Part of a small language model's weights: tied embeddings, 894M tokens.
MLP neurons of a small language model. Each row is named by its layer, matrix (gate and up: input weights) and neuron, and shows model dimensions 442-569. Each number is 500 + 40 x the weight over its row's rms, rounded and kept within 0 to 999. Numbers have three digits each. A neuron's up and down rows have the sign that makes its largest values positive.
A block is one neuron, or neurons of one layer that tend to fire together. After each block is what it responds to, as a language model described it from the Wikipedia text at the highest values.

L5.gate318:539499506591505504541434529457492451462459513495478512569488538461448506550490493499408519496461456498489488466465489412508487499461534535585545530494529462563566527505518444440494469514582481539535437540461439484496461508501464560481571564579512489515491442500576476534567495456493521515494534500470516511509538474425449500449512508445438525497514451512504505593478522433513498471557
L5.up318:481454466473462606545405530447456457587480545523484471518478465617473486489526461502575553501523495479526446492447519522495481499467505518503477541472561503572542518513526532545444511547559580469510553463484531547462560502509500503534485505511532504482482506512516488471562447503444535528455527518514543523486495536593603546539487499515428453452420536533536473524529503420555496534461
L5.gate997:515521432524510518428497494535504484535544495529462515588506480532523511469432459455504519568554476563518484526519504509454545473518581569508494530488500521515568500548551473581436506527453516550527470504550433507489484457465457465512475453490499550547506542516515517470451486419555540495503454555454494510516502424503462521498477524521513470573481481484499458459529507463496502506437
L5.up997:520498461446480545453464587448542504483538465479512439504489564518467560461455497419490562448429479489486466485525463480516581464403583504504531485504504492541544543514445453522520565482496524542558507577459470533495477462542523465494524454498469439508532475444458568550465540555502471512495510501520507565483417511514487572502474491512477445514480497521461454481548569444514494516485
L5.gate1040:420499478467530546552448496476537550484459448523570546515435547564542495490556506543528494558515503498532498435464534480435512549480483505457488532542489538480566527439581422449508489543453463487508501494506464564495557516488529527536489540494548440500446510508552523465538496486423540531495511545543560595514455471470451522432515496552448449479512489545443516502498492522456464519477
L5.up1040:433450467476458486528460493463477431497507445497443519481465511462579487500540533450501418471481566512517520520486519472445508466485518550468503476481529503558439594534534450496471500459476432572535408521534519549479512536473490464476519439522473524474473459464529544453563533446595463541456469546508512476553583572539491529506469477363482528466500507466533507538535554570537517565455
L5.gate1274:463426502503423471497501488573527424493481531486507427566485476562485500517422537518504457513579517442460438497459475463540528501446478465546594511531545551463487492576475483463464473526476511462519464435530517466540574456553507537466561546507552514491503460403548507493488546549407546515577499483531525415501540491497458475480589457548450513558516473501507471465545474465487498525422
L5.up1274:460501483488555467518524419527509426444464489485468454513418497501477478489489477528497506484484535493505487448446576465513583443509476517427479550491519480423525463548546523440523429478427509452478554476518543465535557465562517527502468595500497483518460536551533551536489507509519496454505480463467473503461506557461501512529473505495458473574558480512542511464511504456477547480493
Description: Word-piece or unit tokens right after a number, mostly the first piece of a unit or symbol: "o" of oz, "O" in Cl2O7, "k" of kPa, "h" of hp, ft, mm.

L4.gate1098:452473538399565495558557528484466538450552426509533500439554484505530511559495508469487465511528515444492518458440505528484488495497510542519531500447543541533493549545418449499395505498527511468440512410509521485490491509475459569489497539541527437556556535439534434497484520444504459494481528460486499507456543523537467485478453484467484453536535544484529542439513539477491512496483
L4.up1098:515475490474527502505573564449557545508498517486394438463455500555582506481432436560472540487464505456553542498376501531492457532471564563473532544446510509493522575510551471513434529526560507476499510457459482557461489523448492452527500491516473502478562486559459532512464448607517493511470528568528510540545482526509516503506443458489538478446475558538510523459544502529500582447525
L4.gate1141:474461528522528499534514567529468499562506486528473477512541507473455511487471516519504415607481465512455516504413460541514464553533529541467490413549466589553481463476502495624479578444520527574469494515547520448531477540467481423501546561533464467488526500509559522511415470489553459490423450534496427519501445441401551532564550542530494458527501471491475445509484556490533478484499
L4.up1141:512472528462501543517507485444486550502564538549485459514512493433533524564559490551474517561512448554494446457497478495475508483485551554498517508487501504517520556550545467469461479483557476460510540550499429505514457456476520523476566454502470463541530492546554536522469543476525470473534524467554423526526448468527456485539543556511462397457461493496476506513554537523510524501440
Description: First word piece of a multi-token name or word already seen earlier in the text, often in tables and lists, e.g. Kar(velas), Ol(gierd), Mil(ton Keynes).

L3.gate373:480544460508553564494476491424594432457445496495511545500535477563530495486455514504551507528499447533514431588469482580520551498519522492566535453471500549497481458452494524484478533519418522446546477491500489484531443549519435568464490513508486520492463430500536473421561501439560464527560523485457599517500498544480617506503537459407534436474511527468493575458419519543508465534542
L3.up373:551517430481462500482459548460576471523459548515413529454499517517526466561467503506487521586481496467499553515533474514433497504518476453495560577542525531426577546497467499507471615515465453484520496520543557522517537541448442552481502499432474552481467507441486451495450529442470569530524426494508497447546479525505437497488543517475506507508567522531499463479521496493521481538474
L3.gate375:467474511579377496517475533473452537555506439499450468548519447518454505513507533554520458571516443522513482502495412528487490508479458566499530473492567508546517500459449439543514500429464530575572510469552483577522560531512477489479497590468468552446514554519414528431484504471610490490535488449482547535537513423517531505441551567478485511509524470474504572514454488484533488503478
L3.up375:477560492511498525495489520474490525467502435480476454535475528513496433542555441507519532457509469581548550521498460560532477533523526482534498404499538565497510491525448526481473539450470486547472483468521518532468500528441521532511452528493401499429561516410487496485486544480631478492441444535448559560455512435487454498469540591501515511494542451577438477551508519510485483506483
L3.gate399:492526553518453553488494429443506565569481444499448500501514530538517517562527598543505530489482458531564510523483429505503458518500465516506535509480524425510508527529472579502474477517502503475440444548511516522488545484463465456487535489512493480513457481510456453471521532502480504403426486466510537478553558499432493605454546453463454575550506506525477421472478530521457483435516
L3.up399:461463510544577478461560458431488455565568493499461473541497477479529464483523545444434443553510582459457499581505427560446473442446494518421520527492506551449554467563491523425537562493464557514504542509478494488507503510506576507458574453470461525470450571529525451507502470476473464480490459552551499490488490479485507482572475456491548469517494509496457554545479502511520508482449
L3.gate557:499438453506539536492466454487492488471505472516509529513574514417471515456481505526524470480429513513489495544503631469514493538475469478547574501481482530517477419488519492467529471542472582505486601479459501481495520537532445511474573491513553499457505441507499511564577506524527517415513490517448528523542484539472511516509476466487516613526523484491544570516526414557466441571521
L3.up557:455509518565494473464487473510485460586481535522483458526485532563478479518517474504424450497477493496523491544540471504484535539538475484512533517485466491512510489531456548539459501500413476463487540520569570469512443418500474462519425436484539581468562509506507553463540511489426507469496474515508519491444522550555501420505511463546499518507467512529508512532510424525489502524472
L3.gate724:494532541514523572513496426485528523498503480622518493504481501567530523502478531475385442514529516481514423514490503467522492489460517539465487543451523572555533511443491466505501514567557532495483519553525503484422503535500491540503489441471532501465534489422513438549509501499487566418564519529470482514455479497492530467543428480475496517532553497515534552528459431501558594586519
L3.up724:446467486507471500569489464462568463487474513508481451519450554564508475488623539435457536472466565496427477474544544477446556502464445514541516439491537524515443518508494467473505528497473546457538487436489483497578539481500484518535526532480491478540521525503527505542437488453616609471546499566495496528466513531556442545433484528554554471500524497507521421493516474473541537595511
L3.gate1020:533479518464444485478473540486509517501446425564537489510516528507540492581443522473506553538492454560586540488514482448487474514523500490513439476515515509460506518516423443576496519504470489559522473455418515427499516524496512503448495524496510437452477395502516515510484488555574516613445476465530502522504529485479526485529487571466445543533466492548502561548575485472437473495515
L3.up1020:544482451515556492453551552499502526505532481494550495508519480437471494461506520421539551436519517504470529546531527450500505476522534513492535504477528429517494492545463543423481540559493544537544510502450525498484506484462516426549558467402544485457502505469490502494518485461508424497486504518499532512476439479525532515529414472509463528475543481514472552420490490492547522490550
L3.gate1107:517490482536494577503480501450542533576499525581591520492513506483439409543490536576500501534466544535458507543466594567496550458522484519448499465489520493481460489554491478552432516545460531561534567490526511466398497467473505486471470522480497492539492441465504521506529520488595498467461516547480535541548502540541534462577503474522481576463408487483480479428475446433567483448516
L3.up1107:491499485566492572465460563505489508570542519473451429469521512519490454496513512506466446534486501553506531551518514540476519478517531472496531492502564542529514513467502464413495537474493603480540419467612583491560438475496510530522508475521472553527424403409384564525510576472450502571465496462476501515512521568506491477527554490446514572516475502552468581484500534470546518542539
L3.gate1200:483513523538555510534493529506521493551477506571443520515515514541541515576474519496514425604465489429510449539529515465447529506522409469545504511564486541478502475558507441534564524538549500496527463522560474441468561535548488555497510436488489467471565509563523562551524493532479519391491497548458542527518539518501533535447511465495462528525524463560465535473477453404549469505441
L3.up1200:508516503537490599520470515488555537519471517539482523546502534576504433461525518552513455548508493519520541558508456451562536485529439450580495528511504489552528524517481523472431577614482505442582531536580492495525516581535500522513490483518484533487456515511467501509478502496509497475482519520463566489574472461493506461499515484463515506497547543464507423511503551474579461535470
Description: Degree sign after decimal longitude in coordinate strings (120.498884°W); also table separator pipes and prepositions after nouns (review of, book about).

L4.gate439:483475466520567565520495481530488493432491487512486503565495466502489442449489486491515485466586496479499502554497570580510514456425471490522513475550483466455480444523558452441506458569506438508465539557524496491498477525527495500567461482474513502533423474483396503435488439501502505507559507502506469456525496545541488504446443493573506475501553487565495446498474535476497532440534
L4.up439:474564582560453424524507507513513501491521492500465585493513496521541533482516560501491539478479578527465470512495467540501483543483550533449503545526470526444521517452491463495464545517484457496462546424486468457493504398467506539469406495552521422598480496523490442496567547450534549527428486467529498493481611457426494515502609533489514494587552477441586545572499489534505469516514
L4.gate1262:444454513552502525501489422503484521475519498502485462486480433479525540444564563494434601487527532510499580490447482519476565442484526522534531474503536534572517451485504444437515498462512514462464560515480432480516490512492554499495507493567446504462560491444479501523474477492510578498538515518462489479508470475489514569518545545551564516509476550542549494569465580463472500518572
L4.up1262:435478486557491509529551484564455484507500494511535501505448470480601488477528501488470563560551492513418502473474482494512417481527451539542535509527571545489469550485470494454469433504537526511510528446511441497492550483495467519550521428519462490562485512494516530552495517404559455446539513481553493512457479501472516501534533547530501468448505591455541392498499525443492498599577
Description: Unit abbreviations and words right after a number, such as oz, cu ft, km, mm, ″ in coordinates, months, acres; sometimes table pipes and "van der".

L3.gate43:491536498466499503500447461456478565538531517474473471504464467500524404404487532493451445501489538497427519589470461532502532548503512502503506519530478429516493569377486475444548525506524539502478492527521496418484532534505539505473463507452533527424519512406485459451517506500473530349549506454560451530547594482498549449456502538440499483518467436471495493563506463459526465541529
L3.up43:430483479552536501499554532618464534549494485512481539480532550521533526416479444514469438436488447508549455466437527496506525518486471470518542504517510459500506522513523540531498506487532464459509538513533514517513484457494455563483507519558530481490513475478532448559536484496550505423499513468481482499480507503458591484552474473511463520485473491488450517547464490544548459491552
L3.gate206:569441492485504532523474505479482508403506467549525455502484527536584445465520487467539543529470547559470540447461521450467501565489457511513586566459517427476531528499460515518506443495513521538463473526471558498466557534452562463524548525467578463516551518466450521521437501563544509528491478520432430434518461490530393548506515517552467515563556521477469502521401517466473473535519
L3.up206:488509484511480488493382501493490484521479471468430532583512514573467494504506495476479516582483389536493498463465442463480477508457536493494523552463467515472438570488493492533501495451506473488471544427536480447502540518516522507509557560479525474517556477522430497456460418484526456533509486481478517520513488531525583565475475527535471497499547539470542499554511470527546463585437
L3.gate336:539442429569502591516524524497449549513415464459522553494553518496566499415462526488498437511524422454517452432542543585509455475539506474483604533572520484535474470489475446530526547520534498417518483481477436436496506575459447516450557528475505441493525444494481527512558508444520500411469473486423468527570488561458505542538484527469474487461475500512446491493488465493487470527497
L3.up336:559500470514505495528525536460460492517484449431463474435521493492516564469496441422468493496552535447482491574532556548440423544492463572539435511521512486507454496476552485531506445464480484538459508569598539506496570488538430502516507477531451514475498517526511530463503491529473470511482492494483552449524535460564556487520466463524506500559519493526453460487507478477522480530483
L3.gate451:493498541444483470463492459489474518475448465527522452429431475524486480529445502456442468490461519546490466510452488500447494553465470509534543419412497470471482524457511436560459530494555487447544485509557559484493490437523463486478576565554528475523550513531568518470538529511567527517490450462430521449436480472475555457458503526468478555527424556418486535480522395545568463541492
L3.up451:579503491476553510519502516545446409498463448466483556528516446534503431521552560510553509452501471515514563505499483495490528564500417505518464519474493521493406487438512455491535440503545464494444554475491565532527476531535521484592493506475545507506618471516559515543469474566443545500519542499423491529603532595527515512542518522630463526564439520507411509532497487537457463448469
L3.gate622:507496490529550513438485494496539440573495543507510491534503499539463460466448591500537449526524486437485454482488519506428495492476420460537492533486534466506464524507467476545501489561539523483535505526515504545412487531496485570449462526533527495410417520463433446541574543533526508505417569471452529531523521524557513490519496418547506475498428479538460453491459466483464507580536
L3.up622:468490446570477509484469535442529498525448511444549442509495491563558535455501509476495466458557500519524542489539421463509454545463499552429469502426539518493467559450508444493533495556452464453485524543498487453486527521577482538398498488426527502408397443527483472549460492488508497502511500603509507487463499434511591489530494522486501549489532512443486484533474500489519519468468
L3.gate737:511465519446564501495490515455478485514496546502500460496488465498468477463470514516459470458452448531510489510529511464475535487494444509507530434444488426518460506489442511478449492444469528418521486501492486555488454467493548481542545467517548589518558482519555493515499511469477568500549438509553441515512460564473564509411515489510510463548555481476551440466439513524491480559530
L3.up737:472488506471502508519439492523478509514549461484477456600513601466483470475534528505495516499503473509483456511481485497508533463563485522524523462499574479495547513508540552496526480466478492466551543521524476518458530539531563500470544558495487465493465494532519510530472495501461485400432479497533469479454525602443440461530553494513479413457526513478528494502493518428527528559538
L3.gate870:507410464486366458454491531455511461516537580511474531509579523498497564532506478516503542501432464566487517525433477463497411494536468480455541463497514457519496474481563476488508480494510494580439520464580519442513487545518475524483459556493554500549513552496466479513493508539519508498450500481469469534589501531557550504519443479516459460529455499474623462514421526465425503594419
L3.up870:456492478444438521486528489558458491468478495510542553478538536518486482564490508510466464435481450541543498486512477498486467417560418533529498468445506578533550483499535475555508558512518437516457482483510468440517497503432526540526505540592547476538524557495435422460499555503506484463477450482473488527484576474473557473455519560531417420555557523498574503506507453506479507496510
L3.gate970:526492569519501576563566513531477494506471530455460532530477491499535545473490461448500519534511474573519434455519525440468507542452491520496540516493472513529560607434503508509417508535490508442525463438549465527438435544485508498496486437456508555451533511529564520495501570520516457457497437528525472566485531441387534550509577428546481482484535540559472486479473440459489506575521
L3.up970:537564579553529499483488594479433443448465547486504505496507498522472495487527484437469495518550493415481575501434533467486461493501484463439461544474506508489517506486476559504552608540494471495549485552456475419525499482483466527387495536542528498503397538580440463492522532594488517464546497448524447494549481455546516508454514495432536470568499497497539442518460451534428513545475
Description: Fires on "and", "or", "&" or the comma placed after a list item, and on plural endings of list nouns, as in "costumes and effects", "data, insights and".

L5.gate549:550446512508500456551539504471584472500553550454528445506502562550458487535455480555570503479505486504479486546595527485472473462482446486549528495563552507477497464483520456495449483486513513491392516486503447477501486604509469498541499558531533531461543539579468526487448541567504491500566523491425467463541488597487528465432524498559543511539461490460508559510499461466511555410556
L5.up549:487510472499487483518450484512507489541510524501504529532444508431503509499505456475511639515493501432496527564531484481473453469504494472503488490547508533474417520435499513456504439492531582433493498507526497431474476502531480517475467553481517499451471642527472505545498549566522570532565540524441487413495510485429509502466507500490514475458463510481518505515451496489521580464458
L5.gate859:525407531456513491454518501474450472533408531501505527480537447456547489496548425507491460517484460499499475508521491577451538519456470451517497529493429492487507485545530485564561546483543556522472498529510456546468586516546468554481494441564536500535604415449584496475425508500480508542472492550442485456458457555577518564508537501523495519460515625505451492499577478516465453511531
L5.up859:473541501559559544517471523481546493456517565515570507527482446497428489572560540536576530495412476505475536507490517545529540502536456496456453481561505587486432483515489529476518557453508487494402518418517442476474475475541542501522414600540492557515547514491488468542426488584489520569535542503476529516475483457512419530506526491566511590585558541427543493492448524512466485486558
L5.gate1096:526463523486458498470476505485542516453471415481489519473526519451553506549597494499518581479430447558496496516499473502523560527454468482517474527553451476534487464540438517501485504569502443554567515468503493498488460410566567501563518500565509525526514463504446521499434507518513529534488439437448480505460522489501512503485495556530503484436567466459418509487478476541510462529500
L5.up1096:465514505505526467515529605476520468494564491517509527496449497559485460435456445476431494524472514513496540538494481517453469516486515444480470513571456537511496482501529538563452495468518462578475445520486346528473520577525530491546529482549485476429500466509413521519472541549485525506477505491497484388504521468485581506478538430509531538453577432496463579465571519457501522563461
L5.gate1178:535503446513524473514515499518531523520523437507489458428487530519483512536463489512535539535493571439533428492445527519425497522539513533572543583521519555460527476465518483542509496506465462475484520543434506458512473496504515554532437584593523544512530524554526531461457588484583570524540466538483482480495453460472564422438444440486468528519498517472435478445529486496566520546482
L5.up1178:512427505475465506501549520508559535531401537482553514520498482491531512541469497555592471519437507511449480525544428501550479566570501419489507574544550576417443504542535474466431456481511445552484511464498498475506502475533481523478497486483518504484502481496446481488508480503475504485539436511508488509564433531485501432516480453518528568510545502458377438524513452446554504590584
Description: The word "and" joining nouns, list items or clauses, often after a comma, e.g. "obstetrics and gynecology", "visited ruins here and described".

L3.gate2:449402425491537555500499513516457442552558522475490497541526506489514474496494425439465464505455480473510473577424523452452534459490484528511503537487492477427465489483501505462532556520552484475575478484482549448551536481487590455517437572489488480516506544497453494507437555463491506517466478495547465476467525443458430535455520489537478476547509441530490529471371481497521457570476
L3.up2:444406498506457554548516511534504506505494501545544520505554525515513450543484561438434467470475547515540500505445530506477527511565514511520456537454456462491443467479489542481518505515565490486585478489513600484467522467460560393488489508516558500537512556464464461475498520443523524529491464535516489469510489412510421535496534557490499504531511524556484534529403462533492487525508
L3.gate29:469472505472546465595558510479562510536513500529520506559470486519493470455502497514454444536484464477489497507435519452498512498525505533468535500602489471501492554508496552489470545528515465484510474512497517480537512433508464478522526513557539523528509532440486454516505407492486467547515511526483506533495471441542387551525531489477535467517573505477518451476489546582487573502521
L3.up29:490539475497539450480487541521510541500471502486516601509513496477533481443571534447494428437444540475457513444567535461510440567498490595460535535619508501491451533509561556517448504492480471486530489490468497396512507478538465447532508553505586465570549519495581514437539450522525488502513507559455465546459421516473414500482443527515492534432498554518585445490551579477489531465486
L3.gate45:478541563455548480448458508542500511467571432523462517524560438463618492469496518520508492482459485478510538528486529488415472444460452472540492476444549458478481429521505509519483551482603523484529413466483487477462484583491539517431501540465479516521576501497473511445449442588491550487519482476515466568563476469546521474444521474520534517525499540510520541507488491420502516498470
L3.up45:491517475523512414503510525503486484515532448512501512575489523497566529406472547497447497452493557522468421478550588564494444523470461490560601497489442533477529568488542399502499574450538489507541488527459461532469495477502503464439523473484579503431479429473542520457499522531541537526496483485510471516470515462516450500414523428533573477482527511464440494527528493471529500444567
L3.gate96:498505518620473458461498477503473568509509495460518522559544502535529464461484483462516482485537504506525466567487548494485604498531480472466432507525477497520529470543530503483542510526500556478556523507500530486513528461536391600488507478500569438522528456544510493576480457532551508496495565519461531467529461511520427522499532481488469498511543503501464503496478543467496520485470
L3.up96:505516553536519557507454490545470514455506476471530541478539435546460510429511468547536459450478466491485458521514521493526492548542488535518466583559492501505491452579489544461545508495473565535562447480535481504518496495529493467509511507442518474511472470432474516530451469488542568512522506545537509554548519457517526506498550565498503508447527528450469481417529516538522491418522
L3.gate463:421461497474468535512470538425403501459435520531456558465586512462501482542486446511437453496437439525526454429443477528401554436490438516527540477468490456437470491495568495433516477497508502525516443449464435547528498512512592407477559551470474481474525432524526429507468478472523506478554554548507517585516521451503496586538430479525497480449474563482476509594541529481519472545416
L3.up463:451464560568494493551545503509525529521482566411451544537539522490492499528506489559483429528507517506537461434490574494468429511477479556589522535497473478512462531521517556480516516494543483493502475441543429558495455514504590457533517618472513566488530489466567497514502472485515546468477516574517477507474551415462466503515474535505532492493447527444533516490535484507515447495482
L3.gate468:406520447519513501509494566545552416524494498486467488517529526481520420510500447480445520527480521527451467529521534508421502461472409513527490479483530533602454460582522410485477527502464476487496486483514574582471562549472441494589512482523511480499477409499520542568534493500513565543434403530459558557449532520501462531548484509467504519571559568510499463489550442505507488498500
L3.up468:510585467506462517470552489517403465426531588539482519517572565577514464427501469552474400512469553607500471454487569500505477455476425535523540518491585497494490372481498512538471508594555539467498402510542470490525439419509504446527540502497487552491498475428477549501500481483541515497498514510461511475543523480466512520501572533498526539535524504529451530492507549489487458512462
L3.gate817:547548545527503483493547537453508433470476486512485486545490453492494518525474453520479432459486551568467479455496461532456502426430486473494491500523524411425460521499567431546493521530449608453447543532548490453458496492490408478455524520450515468454547569463500535496496448496519548530508471447481482498481519467575525484437473473447455510525501582500472566493517446550482458518470
L3.up817:457533535596556472465538515493462430543505515541491462531540503501589504514479478484544470504499539549551567460471432474468484440461462439459556539480496454370493521478586454564499567511535566466556511538600518451484584458469487517475525484433518471564521587477490505514506469481529524445512451468471504536446552474520513432494475490521458559522519535436526499489474453516507516493525
L3.gate1098:525479457547512535552455569436526492499528391527529482484499477433581473589520490472501446512458512447470554493510482475526432446511540524532542439536539494555491480493465492491485528479446529497455464506499538506569527451467503476480501455492525454445537555518489546510498435478476492486529457520478461488543434503508495470450482537603530443487488534460451499493516465541478480491476
L3.up1098:520499568492567511518546518421508473502551450511465527501505452503509536577448489490437449461495516492506484522510423535485470496506478546467449503575488532554461458538516488497550524507508589465495471449540537515498594441456493510529525458469491502471551569523587541536528499528469512580457424489441491523485434474445463454481561518490498507512526526485531558448519509493480466518477
Description: First capitalized piece of a name or word that opens a new item after a comma, pipe or semicolon in lists and tables, e.g. O(ued), Lar(ne), Ol(impik), United, Records.